config.toml
d_mlp = 1024
init_std_up = 0.0225
beta2 = 0.98
grad_clip = 0.5
schedule = "wsd"
MLP neurons of a small language model. Each row is named by its layer, matrix (up: input weights; down: output weights) and neuron, and shows model dimensions 0-127. Each number is 50 + 10 x the weight over its row's rms, rounded and kept within 0 to 99.
After each neuron's rows, "fires after" lists the tokens most often just before its 100 highest values on Wikipedia text that the model never trained on.

L7.up350:38 62 43 63 44 37 83 69 71 48 39 49 52 52 46 46 68 49 53 43 31 37 41 46 61 42 39 51 55 55 50 55 58 57 43 48 45 47 45 40 55 53 59 47 49 48 42 39 60 36 40 36 46 61 61 47 36 36 37 43 54 51 59 53 47 53 47 50 43 58 44 50 53 56 45 48 52 43 56 64 51 57 36 47 52 45 51 64 73 69 48 43 59 32 52 68 26 47 51 61 44 43 62 47 53 60 61 71 53 65 45 42 51 70 45 53 51 58 64 51 58 48 45 58 59 62 51 50
L7.down350:60 55 28 41 50 61 24 31 51 57 52 41 49 59 58 27 47 61 47 41 52 49 45 37 47 58 52 49 44 60 41 49 59 65 46 50 54 44 75 55 44 58 64 60 38 55 48 30 47 57 54 42 59 49 37 58 48 50 50 46 35 55 61 57 50 40 52 51 55 45 30 53 50 33 51 57 45 26 77 60 38 46 56 61 36 58 63 48 55 47 36 43 51 60 42 48 29 66 38 56 43 53 54 66 35 55 55 56 48 46 62 58 62 33 54 36 48 40 55 44 57 32 50 50 40 57 46 48
fires after: " the", " pro", " non", " for", " +"

L10.up483:45 56 42 54 57 49 66 50 57 42 63 46 54 30 41 55 43 60 38 51 57 44 52 50 70 42 53 39 48 68 47 39 40 69 31 40 51 30 46 43 39 77 55 53 47 40 44 54 58 55 39 49 49 61 52 43 58 40 42 28 63 66 61 33 32 41 55 53 58 65 42 44 56 55 48 53 43 35 56 44 37 63 41 63 75 46 15 52 45 58 54 59 60 61 48 55 26 59 62 45 52 62 45 55 44 62 38 48 55 60 57 63 42 57 51 58 49 61 51 52 48 47 28 41 69 41 55 47
L10.down483:44 55 56 58 43 46 39 43 52 48 56 45 48 53 52 59 56 46 47 29 50 54 48 28 54 48 36 57 43 68 38 51 56 44 56 53 40 62 59 37 55 67 40 43 44 53 63 48 33 45 49 42 38 57 52 65 59 62 25 66 51 44 46 51 37 57 53 50 36 58 70 49 59 34 72 49 62 42 44 50 60 67 54 55 64 30 38 42 64 56 47 64 51 59 66 46 67 35 60 57 49 49 48 57 54 47 58 41 54 58 45 49 46 29 43 64 49 56 54 51 37 62 43 52 44 45 60 50
fires after: " ", "|", "′", "9", ".", " ("

L7.up519:58 53 56 46 45 38 71 43 35 46 34 38 30 63 39 56 41 39 37 62 58 47 47 52 66 42 36 54 47 55 53 51 50 61 27 50 55 63 46 38 40 46 42 60 41 51 46 48 63 33 35 57 42 59 31 70 53 62 49 52 51 33 51 60 50 29 47 39 68 50 49 38 51 45 36 43 57 50 39 40 48 82 55 52 62 61 46 46 49 64 36 54 34 42 62 63 41 51 46 65 43 50 60 59 50 51 64 54 49 67 45 56 41 31 38 62 52 49 47 40 46 50 51 69 46 47 63 73
L7.down519:54 48 54 49 50 53 40 50 56 46 45 54 51 63 46 58 46 49 52 55 42 39 50 35 45 43 52 50 40 38 57 39 55 59 47 47 55 50 33 51 60 57 60 28 57 50 46 57 35 37 45 68 55 55 45 63 41 55 54 50 40 48 52 44 40 49 56 55 41 62 51 58 74 56 49 54 66 54 50 58 44 41 65 50 38 49 54 48 45 37 52 63 55 57 64 50 61 51 55 43 66 55 40 42 54 52 73 31 57 43 56 53 59 25 41 28 64 37 43 50 31 33 47 40 43 43 42 63
fires after: "1", "0", "2", "5", "8"

L10.up203:64 50 48 45 39 63 39 51 28 49 46 43 36 42 39 52 48 43 52 47 66 62 70 55 56 55 32 31 47 55 56 53 62 49 51 70 45 58 44 62 51 47 47 40 61 55 52 44 57 47 38 55 44 42 46 70 68 71 38 53 56 32 48 55 51 48 42 61 59 40 47 57 29 45 52 45 60 42 52 49 64 59 40 62 39 51 65 45 31 58 46 70 47 51 72 47 52 38 44 46 47 53 54 50 54 47 49 34 43 34 49 45 45 53 36 54 35 43 61 47 57 60 76 61 42 54 56 68
L10.down203:44 53 65 48 44 45 38 49 49 52 41 35 56 47 48 50 40 58 49 74 41 33 37 31 64 63 45 53 67 52 50 42 28 50 45 50 40 45 63 51 53 53 46 49 51 49 48 58 51 66 30 52 37 51 60 51 65 44 57 38 65 47 71 62 51 59 51 42 43 59 38 51 58 55 49 59 54 33 63 49 52 49 56 49 56 51 41 40 56 41 53 53 37 53 52 44 57 58 60 55 52 77 48 30 57 38 62 52 50 52 53 41 55 47 59 56 44 52 38 44 64 39 61 47 58 37 47 55
fires after: "4", "7", "5", "8", "9", "3"

L7.up579:49 65 56 41 59 46 60 53 40 49 56 51 51 39 37 48 70 31 42 52 48 48 41 48 60 21 43 48 47 61 43 50 38 64 42 43 54 31 34 56 57 55 49 71 39 43 53 50 60 59 47 55 38 54 58 62 63 63 52 52 50 51 54 42 39 68 57 56 55 49 61 60 51 53 35 48 64 42 52 43 52 66 44 58 29 40 51 42 64 53 42 53 31 52 44 45 40 61 48 35 50 70 51 68 42 57 56 67 58 52 59 45 50 45 53 47 44 82 50 63 42 60 10 47 78 45 47 50
L7.down579:58 45 50 59 48 48 33 55 48 53 48 63 60 52 45 36 51 21 46 56 53 54 50 42 41 52 38 60 31 48 34 54 54 60 52 70 57 51 45 56 46 44 40 52 33 45 54 38 62 55 55 32 68 54 54 59 45 54 48 42 48 45 53 43 33 34 64 45 39 58 56 69 57 62 43 58 65 26 69 59 57 45 46 42 62 49 57 57 69 41 38 56 46 55 51 61 63 63 52 52 39 43 53 49 50 37 46 52 55 42 58 62 80 37 40 49 54 50 37 38 46 33 48 52 62 57 53 43
fires after: "-", "/", " (", "|"

L10.up1018:54 50 54 51 49 61 61 31 31 47 57 52 43 58 35 52 39 66 48 43 66 36 46 63 60 41 61 46 43 50 60 50 32 43 67 28 56 54 41 55 57 57 57 52 59 43 44 65 52 39 53 39 55 33 50 60 54 66 45 51 42 45 54 53 33 28 49 50 63 34 55 33 23 46 56 38 39 34 56 54 58 45 37 52 32 53 64 49 33 51 64 54 47 45 50 56 50 60 23 51 58 52 56 59 52 57 66 55 42 32 54 41 72 52 49 63 39 61 53 34 60 52 63 57 58 60 62 58
L10.down1018:43 64 52 45 50 54 46 40 47 43 33 56 28 62 51 57 39 67 46 47 66 42 46 61 42 71 47 60 44 26 48 33 48 55 58 61 47 58 59 66 59 32 46 47 62 50 48 50 47 37 49 45 43 51 31 51 61 59 39 44 38 52 40 48 44 27 45 45 59 42 44 50 57 61 44 55 48 68 43 61 57 42 50 51 39 53 66 60 48 34 60 50 46 42 56 46 70 59 52 39 65 34 35 45 51 40 48 68 42 46 64 45 70 66 36 50 62 59 42 53 55 56 68 60 34 41 45 46
fires after: "6", "8", "7", "3", "1"

L7.up240:48 61 40 39 52 46 74 47 54 58 49 67 52 37 52 54 55 43 55 51 49 48 53 42 37 58 49 56 48 64 67 54 49 52 46 42 38 43 34 43 48 49 41 68 46 56 80 40 52 63 35 59 44 52 52 64 66 36 41 45 51 45 62 40 48 66 49 64 52 44 52 50 39 67 42 50 51 43 35 57 45 35 44 29 46 61 58 60 52 65 39 53 41 36 58 68 58 42 61 55 43 52 58 35 58 58 63 63 53 46 52 61 45 44 48 51 66 65 54 47 34 63 55 49 59 54 32 70
L7.down240:62 56 47 48 47 75 38 53 39 53 43 39 39 66 63 54 51 22 40 47 52 63 53 49 20 54 66 34 54 34 58 59 57 58 45 60 53 48 54 56 32 50 22 47 47 58 61 50 47 67 52 43 20 58 53 56 52 54 47 43 43 55 56 31 72 56 61 43 43 51 47 45 70 64 42 63 44 66 47 49 45 43 45 48 53 30 54 47 40 63 53 55 47 60 46 34 42 59 60 61 59 60 35 55 41 62 45 55 54 52 39 41 51 63 48 58 61 47 44 64 46 56 48 56 38 49 42 53
fires after: " |", "°", "″", ":", "6"

L10.up808:57 45 59 48 61 50 59 67 56 45 54 44 70 48 60 49 62 45 70 55 48 30 56 46 61 45 61 35 50 49 43 57 54 28 32 48 62 34 32 45 31 46 30 57 35 51 40 48 65 64 49 50 42 59 47 51 28 49 45 33 67 50 55 27 45 58 38 29 51 49 49 33 59 54 65 40 29 34 58 45 36 65 58 30 70 67 42 53 66 50 40 45 63 55 27 55 34 49 42 51 47 43 41 55 53 55 47 34 47 69 57 63 62 54 57 57 46 58 40 52 53 52 41 44 69 52 51 48
L10.down808:60 50 55 53 39 17 40 52 63 54 62 42 53 45 57 72 56 43 53 50 46 54 47 33 54 51 54 54 63 49 41 37 38 63 56 50 34 53 36 33 44 41 45 43 41 50 47 51 58 64 48 44 51 39 66 55 36 55 43 46 37 56 55 53 56 59 51 47 42 47 56 70 39 37 32 41 40 64 55 45 45 60 56 61 55 64 50 41 58 46 65 57 53 50 42 48 41 58 61 67 57 71 50 54 40 44 57 41 48 53 67 61 54 53 47 44 60 48 56 53 36 41 37 63 37 40 39 52
fires after: "1", "0", " ", "9", "2", "\n"

L9.up192:39 39 56 46 49 53 41 71 58 43 54 55 59 32 52 61 54 57 53 57 48 23 50 45 66 32 45 30 56 54 50 46 54 67 72 52 46 51 47 49 45 52 65 67 44 53 73 59 52 56 55 40 53 54 25 50 41 49 42 44 49 54 64 45 51 57 49 31 44 46 50 53 48 46 52 60 47 32 40 47 45 58 46 57 51 48 53 59 53 65 59 58 54 32 52 53 56 64 64 54 43 55 49 47 30 66 55 48 67 53 51 86 53 44 54 56 60 54 75 52 45 41 33 57 55 47 62 64
L9.down192:52 51 31 73 72 48 50 47 47 41 52 34 33 57 41 60 48 44 50 52 63 65 42 57 51 68 58 45 47 41 67 53 54 40 60 44 58 59 63 52 41 61 47 63 43 53 47 40 51 45 46 55 49 66 59 61 35 56 45 47 58 50 45 42 44 39 51 63 48 48 67 63 43 45 49 47 47 57 49 58 59 37 45 51 44 42 52 40 63 47 66 56 57 49 68 72 43 30 42 43 44 41 41 62 63 49 52 47 54 49 41 49 63 42 42 39 43 39 61 33 38 55 52 59 39 41 34 47
fires after: " ", " ("

L11.up789:55 48 46 53 53 53 61 58 61 45 42 46 60 59 44 56 56 57 48 62 50 56 50 41 48 40 58 50 57 43 43 47 58 61 40 44 48 50 40 47 60 47 45 46 57 62 54 29 66 48 57 50 43 53 51 58 60 40 46 55 46 60 52 43 45 65 39 44 45 39 63 37 28 35 55 53 52 52 35 41 56 54 37 53 55 56 56 90 34 33 46 44 53 49 29 43 59 44 42 55 74 70 61 49 53 46 33 50 59 39 54 60 42 67 48 53 54 57 53 49 52 52 39 41 66 53 56 53
L11.down789:62 40 47 52 50 62 53 40 69 73 63 51 49 61 58 45 65 43 68 29 39 54 56 57 58 42 32 55 58 56 57 44 71 60 53 50 44 48 58 45 44 60 57 51 52 71 52 47 49 38 31 58 53 46 51 54 54 51 55 58 47 48 37 48 52 54 48 49 31 53 59 55 61 55 58 36 37 36 61 37 58 53 56 46 53 59 61 54 59 40 38 28 48 37 44 50 49 54 48 39 35 51 44 49 59 45 48 56 36 46 41 45 54 45 48 35 63 61 50 29 61 32 44 55 46 48 48 33
fires after: ".", ",", " on", "\n", " with", " in"

L7.up426:64 47 47 54 44 48 69 66 51 58 59 58 47 53 47 39 46 53 56 58 57 33 40 51 58 44 45 48 55 68 45 44 46 50 35 62 56 58 31 40 31 49 40 55 55 40 40 57 49 48 49 45 69 58 55 52 39 22 41 59 45 59 59 41 68 59 51 60 59 61 40 46 41 34 55 52 49 42 40 35 56 44 38 32 69 65 37 50 55 55 45 52 53 40 38 38 42 53 48 47 56 54 62 54 54 50 55 53 66 49 44 43 41 54 61 40 57 48 41 59 52 48 36 39 41 47 55 54
L7.down426:45 42 44 67 43 34 38 24 48 55 51 52 58 53 50 55 68 59 41 41 51 57 54 62 66 51 43 60 53 47 53 48 62 63 55 50 44 36 58 55 49 77 43 42 50 45 52 88 54 45 52 39 58 49 43 46 38 57 38 34 49 48 71 48 47 32 54 58 57 32 51 54 61 36 33 46 70 53 67 36 72 48 33 43 38 69 57 42 43 54 37 49 63 46 35 69 44 42 30 56 43 52 54 57 51 81 47 50 54 55 49 53 41 50 45 56 43 42 59 67 54 49 51 52 26 44 29 45
fires after: " "

L7.up571:43 45 44 60 43 48 34 49 33 55 47 43 45 41 41 54 48 31 51 51 35 47 57 45 56 43 53 38 77 56 40 49 52 46 54 51 32 40 53 37 50 51 49 83 53 61 49 43 45 64 62 43 40 47 46 69 57 37 59 51 43 46 54 39 65 54 49 38 50 48 54 40 30 38 45 39 56 56 40 39 44 52 66 70 58 42 40 72 50 54 54 45 48 55 52 52 42 42 52 45 67 44 50 76 34 52 39 41 42 40 53 63 53 53 42 55 54 42 36 43 43 43 38 38 50 49 49 53
L7.down571:55 57 43 44 64 53 43 38 37 42 49 37 55 55 35 41 54 63 48 47 52 59 45 35 39 50 60 50 30 60 68 41 54 47 46 58 62 54 53 59 43 45 49 46 53 49 59 54 56 28 34 50 50 59 52 40 53 54 35 45 59 56 55 57 37 52 48 60 47 53 43 65 62 47 52 36 48 58 67 53 47 66 58 63 47 66 52 33 70 56 51 62 55 40 48 48 63 47 34 41 40 64 49 53 43 48 44 52 71 57 51 47 42 55 49 45 54 40 36 62 51 62 79 66 39 45 47 32
fires after: "\n", ",", " |", " is", " was"

L7.up308:43 48 65 64 75 62 55 48 43 56 64 54 62 43 41 53 62 24 55 72 63 41 48 42 44 35 60 44 40 41 49 54 45 54 51 40 57 42 54 57 49 46 57 70 62 49 41 48 54 56 62 48 54 52 61 45 30 40 54 55 43 48 54 46 47 68 50 41 43 61 46 39 44 47 47 52 42 39 54 52 48 67 38 37 53 59 32 63 59 40 50 50 42 51 47 50 38 47 79 45 55 54 53 53 41 60 41 60 37 50 61 54 47 40 49 55 52 46 34 42 46 47 37 35 46 39 45 49
L7.down308:42 57 49 55 51 50 51 46 57 51 38 52 44 31 60 64 47 35 44 55 35 63 54 48 52 19 30 50 48 48 59 56 52 61 56 55 55 72 68 52 53 51 53 30 33 44 57 44 55 50 52 42 65 44 43 47 38 51 53 41 56 72 57 28 51 48 45 42 43 41 55 64 47 42 50 50 50 42 44 62 42 43 66 45 61 39 52 52 55 34 57 43 55 71 50 67 46 51 72 50 57 42 52 43 53 56 42 59 44 62 62 45 55 40 39 31 54 45 54 51 41 45 53 48 77 46 68 38
fires after: " W", " S", " B", " R", " St", " D"

L9.up49:48 50 40 47 57 64 43 58 64 41 43 72 34 42 50 35 51 48 39 62 58 42 37 46 50 44 50 44 51 59 40 46 41 60 56 59 33 51 43 44 50 44 62 39 52 43 52 46 48 52 49 37 52 64 64 53 39 36 31 42 51 44 62 43 42 46 47 41 56 55 57 51 53 61 55 54 58 43 38 62 43 42 51 33 34 50 57 75 50 69 45 52 45 61 43 55 41 59 62 47 59 55 47 53 42 41 55 62 55 41 32 69 60 56 44 37 60 63 44 47 33 55 46 61 68 28 57 42
L9.down49:32 48 45 56 41 45 51 28 58 52 74 45 52 52 43 40 49 61 62 36 47 68 53 55 60 48 46 60 37 43 45 51 83 58 62 45 59 34 59 66 49 41 41 59 53 45 47 64 44 49 54 51 67 34 34 56 45 47 58 39 50 51 54 64 49 37 49 48 43 51 50 51 49 42 58 60 23 51 69 53 50 54 48 67 68 51 48 32 52 45 39 61 61 49 53 57 47 64 46 54 45 31 47 49 42 44 37 40 50 48 54 33 41 33 52 52 45 40 73 31 50 42 57 47 49 62 47 56
fires after: ",", " the"

L10.up876:62 47 51 48 51 55 50 55 62 48 26 50 63 57 56 46 38 53 55 55 44 23 53 49 52 39 47 45 34 48 56 51 57 54 47 42 40 55 50 54 53 46 52 44 43 57 61 42 57 54 47 44 46 62 42 36 49 49 58 54 69 49 54 55 41 43 45 47 69 55 53 40 27 43 35 55 39 49 44 41 45 40 54 65 38 37 42 61 59 40 59 52 67 61 53 43 55 42 55 48 56 69 41 70 55 54 49 38 41 58 51 54 54 55 58 56 75 61 42 34 55 41 47 44 58 45 57 54
L10.down876:74 52 58 36 61 48 53 45 43 66 30 42 78 59 40 44 30 53 39 50 45 47 50 44 56 64 56 34 56 52 70 48 41 32 60 58 56 26 49 49 42 46 47 40 69 57 64 52 52 70 44 52 42 56 48 55 57 44 45 49 52 51 63 60 59 40 29 43 41 45 56 50 57 51 66 49 40 56 36 41 38 33 65 54 43 57 45 55 41 48 57 53 41 40 65 59 29 34 47 51 48 53 51 41 60 60 62 36 38 39 48 63 62 55 32 65 57 60 56 52 45 48 38 36 48 59 68 43
fires after: " is", " was", ",", " "

L9.up931:50 54 51 46 45 48 69 67 37 49 46 44 54 43 45 43 46 47 58 63 46 50 34 53 54 33 36 60 52 63 45 52 43 66 37 47 73 39 59 71 49 40 57 57 59 34 51 51 38 39 52 30 42 57 26 69 54 50 55 54 45 39 59 50 42 52 58 53 64 46 37 50 41 46 41 57 45 17 56 52 60 72 54 44 64 33 44 50 60 45 45 61 62 50 46 58 53 49 51 47 37 57 39 42 52 55 47 38 52 43 42 60 43 43 50 59 47 55 69 44 51 67 35 71 51 58 57 58
L9.down931:55 50 48 37 39 30 36 60 52 52 70 43 45 53 51 58 46 49 68 60 41 56 45 40 46 49 64 48 58 58 37 75 61 64 54 61 57 61 63 62 60 39 38 52 41 37 53 66 34 47 64 60 46 59 42 44 59 37 60 30 47 57 53 45 58 37 56 30 53 47 51 58 59 33 74 55 69 44 53 43 61 59 57 40 50 53 59 47 42 43 48 49 45 47 42 36 54 50 48 52 56 56 54 48 47 43 49 56 48 32 58 47 25 44 45 45 49 52 53 54 48 47 66 44 50 48 61 61
fires after: "0", "1", "2", "4", "7"

L7.up625:49 54 51 42 45 56 73 46 55 54 37 59 48 34 47 64 53 39 41 51 48 53 54 53 52 42 46 51 32 61 57 58 58 47 58 66 56 46 47 35 45 48 40 57 52 60 39 36 55 54 45 55 55 36 41 52 43 52 33 46 50 54 60 41 43 55 53 50 60 25 55 50 51 46 56 40 48 38 41 51 62 54 31 36 42 56 64 66 47 65 43 51 56 36 52 54 66 49 63 48 36 51 48 44 52 71 56 55 44 41 50 54 40 44 45 46 51 53 60 35 54 65 56 72 57 53 33 70
L7.down625:74 40 56 50 44 52 50 52 57 61 41 60 54 53 58 49 59 43 34 46 43 53 48 56 52 54 59 54 40 19 49 68 53 47 55 34 40 50 51 36 28 65 44 41 53 55 41 68 37 52 52 50 39 57 51 57 41 37 42 39 33 39 38 56 46 41 43 55 48 69 45 38 72 61 65 64 55 51 56 54 53 64 49 72 36 39 32 27 46 62 34 45 43 47 43 34 56 37 44 60 41 67 45 51 59 59 39 47 68 66 40 24 56 48 63 47 55 46 46 55 38 39 60 51 35 26 50 45
fires after: "6", "″", "°", "8", "7", "E"

L7.up375:53 37 48 63 54 25 66 50 60 55 56 46 44 55 30 46 64 72 62 53 52 35 48 49 57 29 60 53 47 60 36 41 47 39 50 34 68 65 65 43 48 56 31 50 58 37 58 71 51 66 47 44 49 44 43 53 48 47 43 45 32 39 56 30 69 63 45 72 49 52 60 56 43 58 54 48 59 42 47 43 53 60 41 62 66 49 31 44 53 78 51 42 49 52 43 41 50 40 39 54 50 51 57 61 36 54 43 53 59 46 58 40 54 49 57 56 60 68 54 53 49 39 54 36 37 48 61 66
L7.down375:55 35 66 59 47 33 37 49 55 59 58 46 53 50 69 47 52 50 45 61 60 46 55 53 44 46 44 48 47 42 36 67 56 64 54 48 39 45 66 33 53 47 37 56 49 47 43 65 57 38 55 57 55 49 42 43 59 69 42 42 51 37 55 58 48 43 49 57 38 50 53 45 35 36 38 45 45 50 40 50 54 44 65 49 60 57 37 42 34 42 66 67 65 64 63 46 55 52 49 61 52 54 48 51 39 55 40 34 55 46 52 42 40 49 53 49 42 55 42 55 32 27 66 53 48 42 45 50
fires after: " ", " ex"

L7.up545:48 51 56 51 52 59 50 46 45 50 58 48 45 53 60 54 34 33 52 54 63 42 44 46 57 47 58 53 44 59 62 55 45 33 47 41 41 56 53 58 51 56 46 58 55 41 43 41 43 60 71 47 32 52 43 38 40 34 43 47 21 52 52 05 65 50 64 53 50 51 54 46 54 55 49 52 59 58 42 58 39 38 53 57 38 34 50 60 53 61 41 50 38 31 39 55 58 49 59 51 46 58 57 70 46 53 40 57 55 35 73 51 45 41 41 62 67 49 48 53 61 51 39 54 45 38 62 51
L7.down545:46 48 60 48 50 54 54 52 49 68 43 57 40 56 55 68 49 59 51 56 39 62 47 45 65 41 44 45 62 33 44 54 50 72 56 44 60 61 70 46 45 65 54 43 38 50 53 64 57 45 44 67 58 72 42 46 50 58 61 46 44 56 47 46 43 43 53 49 48 29 59 60 57 30 48 32 54 55 43 62 48 67 56 37 42 36 56 65 57 52 65 32 59 64 63 44 64 44 26 52 49 55 44 38 45 46 63 65 29 56 52 45 58 58 41 46 41 31 54 64 47 50 67 35 35 50 38 50
fires after: "s", " S", " B", " A", " Is", "S"

L10.up884:67 51 59 51 26 57 64 36 45 41 43 52 34 60 44 61 36 47 53 66 55 67 51 49 61 58 41 51 42 45 58 48 50 51 28 44 28 49 41 56 48 62 35 52 54 24 46 40 48 47 58 57 46 59 41 69 49 61 40 38 55 40 55 52 47 53 49 58 62 38 65 65 32 45 61 54 45 53 57 42 43 73 20 60 33 62 44 48 37 51 64 65 32 39 46 59 57 56 43 53 41 47 58 47 57 48 53 43 46 38 55 60 56 54 41 55 53 40 44 57 66 69 60 69 49 42 50 64
L10.down884:39 61 46 57 44 60 58 47 62 52 49 53 56 45 48 60 55 53 57 46 50 32 45 59 44 36 44 43 45 49 33 46 46 60 63 44 47 71 49 63 61 61 78 64 54 31 24 55 60 57 37 27 74 62 52 32 39 49 50 45 48 43 70 49 57 50 65 43 34 33 14 56 79 60 41 36 43 21 48 46 52 38 44 56 43 51 60 50 41 43 55 62 56 73 51 61 51 67 45 49 66 44 57 51 59 60 56 60 55 56 50 57 52 55 53 46 53 53 33 32 26 46 57 44 51 44 57 48
fires after: "1", "2", "6", "i"

L7.up693:58 40 49 44 66 52 71 60 65 47 49 51 33 46 50 67 47 49 52 51 33 50 41 46 40 50 51 50 52 60 43 38 36 52 43 49 63 42 32 61 45 51 63 55 45 45 43 51 52 48 55 62 31 55 41 48 68 52 49 26 62 45 62 36 46 61 24 46 53 54 53 54 47 55 42 50 52 44 37 54 36 41 56 59 70 61 30 45 69 56 52 53 57 53 45 54 36 39 72 63 45 38 48 53 63 59 37 51 63 52 50 52 59 52 52 57 58 60 42 56 33 41 24 42 75 61 43 50
L7.down693:49 59 55 45 65 46 36 36 46 57 53 75 42 47 45 31 69 34 34 52 57 46 49 53 55 47 65 54 61 53 70 48 41 55 46 43 45 49 57 46 51 47 45 36 59 52 40 59 46 64 52 66 48 28 53 46 60 65 56 68 62 53 62 53 40 52 47 63 34 53 50 51 56 46 58 43 59 39 52 45 70 45 53 65 30 58 43 55 58 56 21 65 38 30 48 32 54 56 54 51 43 46 48 45 64 28 63 35 61 36 50 45 69 46 46 54 53 35 61 37 65 63 48 49 41 47 48 37
fires after: " (", ".", "-", " as", " \""

L7.up1005:54 44 41 49 43 65 39 60 61 46 43 50 57 57 49 58 48 60 46 46 64 32 42 48 35 54 50 49 46 47 36 55 42 69 41 64 38 59 36 46 46 54 47 56 47 51 51 29 48 68 43 48 29 55 53 52 56 45 56 42 48 46 53 42 55 68 53 38 68 60 45 51 39 37 35 51 52 42 23 48 48 42 58 61 58 50 53 61 53 46 63 60 43 49 48 49 50 40 67 50 57 66 47 65 48 53 47 61 52 46 71 69 45 45 48 40 54 43 30 46 33 55 65 56 77 51 58 59
L7.down1005:46 41 37 56 53 38 73 65 52 59 47 60 39 58 46 35 39 51 42 40 41 45 50 44 35 59 48 51 43 62 46 52 50 47 52 54 70 41 43 64 51 47 34 49 42 73 51 66 43 47 35 48 52 57 32 49 45 31 57 50 45 42 55 55 51 51 54 42 47 54 42 36 62 41 61 54 46 64 82 59 47 58 50 58 63 66 53 51 51 64 50 56 31 49 56 49 38 56 59 50 48 60 55 49 70 33 69 81 55 46 68 59 75 55 53 49 72 55 64 47 58 52 46 32 35 60 54 39
fires after: ","

L11.up774:38 37 53 59 46 62 65 50 45 50 39 52 45 37 58 55 55 50 67 57 49 51 35 50 55 12 56 55 41 46 54 44 41 27 47 41 51 37 50 34 33 52 39 55 40 45 40 38 52 45 52 43 49 57 57 41 43 50 66 47 53 55 54 53 52 41 65 50 67 61 44 51 58 48 65 69 48 49 41 40 54 63 44 37 64 48 55 60 58 59 60 58 57 35 43 58 44 45 47 50 53 51 57 67 26 52 26 52 47 49 48 40 51 39 66 49 64 61 39 52 61 44 33 60 44 61 55 61
L11.down774:49 28 52 56 39 48 53 60 56 71 49 45 57 66 47 33 53 32 40 51 67 60 52 45 58 53 43 40 24 57 47 54 57 58 55 48 29 58 63 55 53 28 59 39 58 57 44 43 53 68 41 53 66 34 41 54 37 43 41 42 39 52 77 32 63 55 42 69 33 30 42 55 54 57 43 48 58 49 41 51 34 36 69 50 43 45 54 51 69 57 47 56 35 52 39 61 39 58 59 44 54 45 71 36 42 57 44 74 52 48 36 50 40 49 45 57 49 58 43 42 50 51 53 65 33 52 51 37
fires after: "s", " S", "S", " St", " c"

L7.up229:59 49 60 57 62 58 67 50 39 39 28 52 50 43 36 47 65 34 44 58 55 58 47 49 69 33 60 49 62 62 30 51 46 73 52 34 55 40 51 60 45 63 52 64 51 48 53 46 58 53 54 53 45 46 58 57 54 48 50 31 50 54 60 35 34 65 51 47 56 44 54 53 48 46 40 49 46 47 52 47 58 43 38 55 56 50 39 52 51 42 60 46 37 64 33 51 25 54 54 52 52 48 65 67 40 57 48 54 54 54 72 54 41 56 42 49 70 49 49 51 44 47 41 54 60 44 48 61
L7.down229:62 54 47 52 47 43 41 55 47 52 56 46 51 58 56 68 50 32 52 58 26 63 51 53 29 38 59 62 33 51 47 45 47 40 24 55 59 62 57 24 45 46 45 40 46 59 59 45 50 51 61 42 46 69 41 65 53 49 59 26 53 49 54 55 47 56 66 50 37 58 44 53 51 42 60 63 59 49 37 50 51 36 52 42 45 61 61 50 34 51 62 42 40 46 49 52 40 51 45 62 30 57 44 27 54 67 38 45 48 44 26 67 55 50 46 61 51 54 60 65 67 47 54 55 62 41 51 53
fires after: ",", " (", " X", " ", ".", " I"

L10.up146:43 53 62 36 55 46 62 34 44 41 49 42 55 60 46 65 44 65 51 48 71 37 49 49 60 50 39 38 52 62 66 42 44 47 40 35 46 52 19 57 59 47 42 59 41 30 43 36 66 47 39 50 47 51 41 69 41 63 47 31 53 45 53 54 53 39 66 30 54 55 60 52 37 55 66 39 34 50 36 48 39 65 44 48 52 49 58 71 54 65 53 55 35 37 54 72 56 52 46 49 34 45 49 63 54 40 48 42 47 46 61 34 48 20 71 59 41 49 57 58 61 55 55 66 63 27 54 66
L10.down146:33 51 53 45 47 73 46 36 44 50 45 51 65 65 60 39 48 73 58 49 31 33 37 45 32 45 45 38 53 66 66 52 36 53 35 36 68 58 55 77 65 55 43 49 35 33 34 38 59 53 42 54 55 41 56 68 55 54 59 41 58 50 28 55 44 30 43 38 48 51 33 59 47 53 41 42 35 42 43 43 57 52 57 39 58 43 52 67 65 59 47 42 50 53 56 52 65 35 36 52 57 37 61 46 46 41 50 48 49 48 59 50 58 57 43 56 49 47 43 53 66 60 66 43 43 49 52 50
fires after: "1", "–", " of", "4", "0", "9"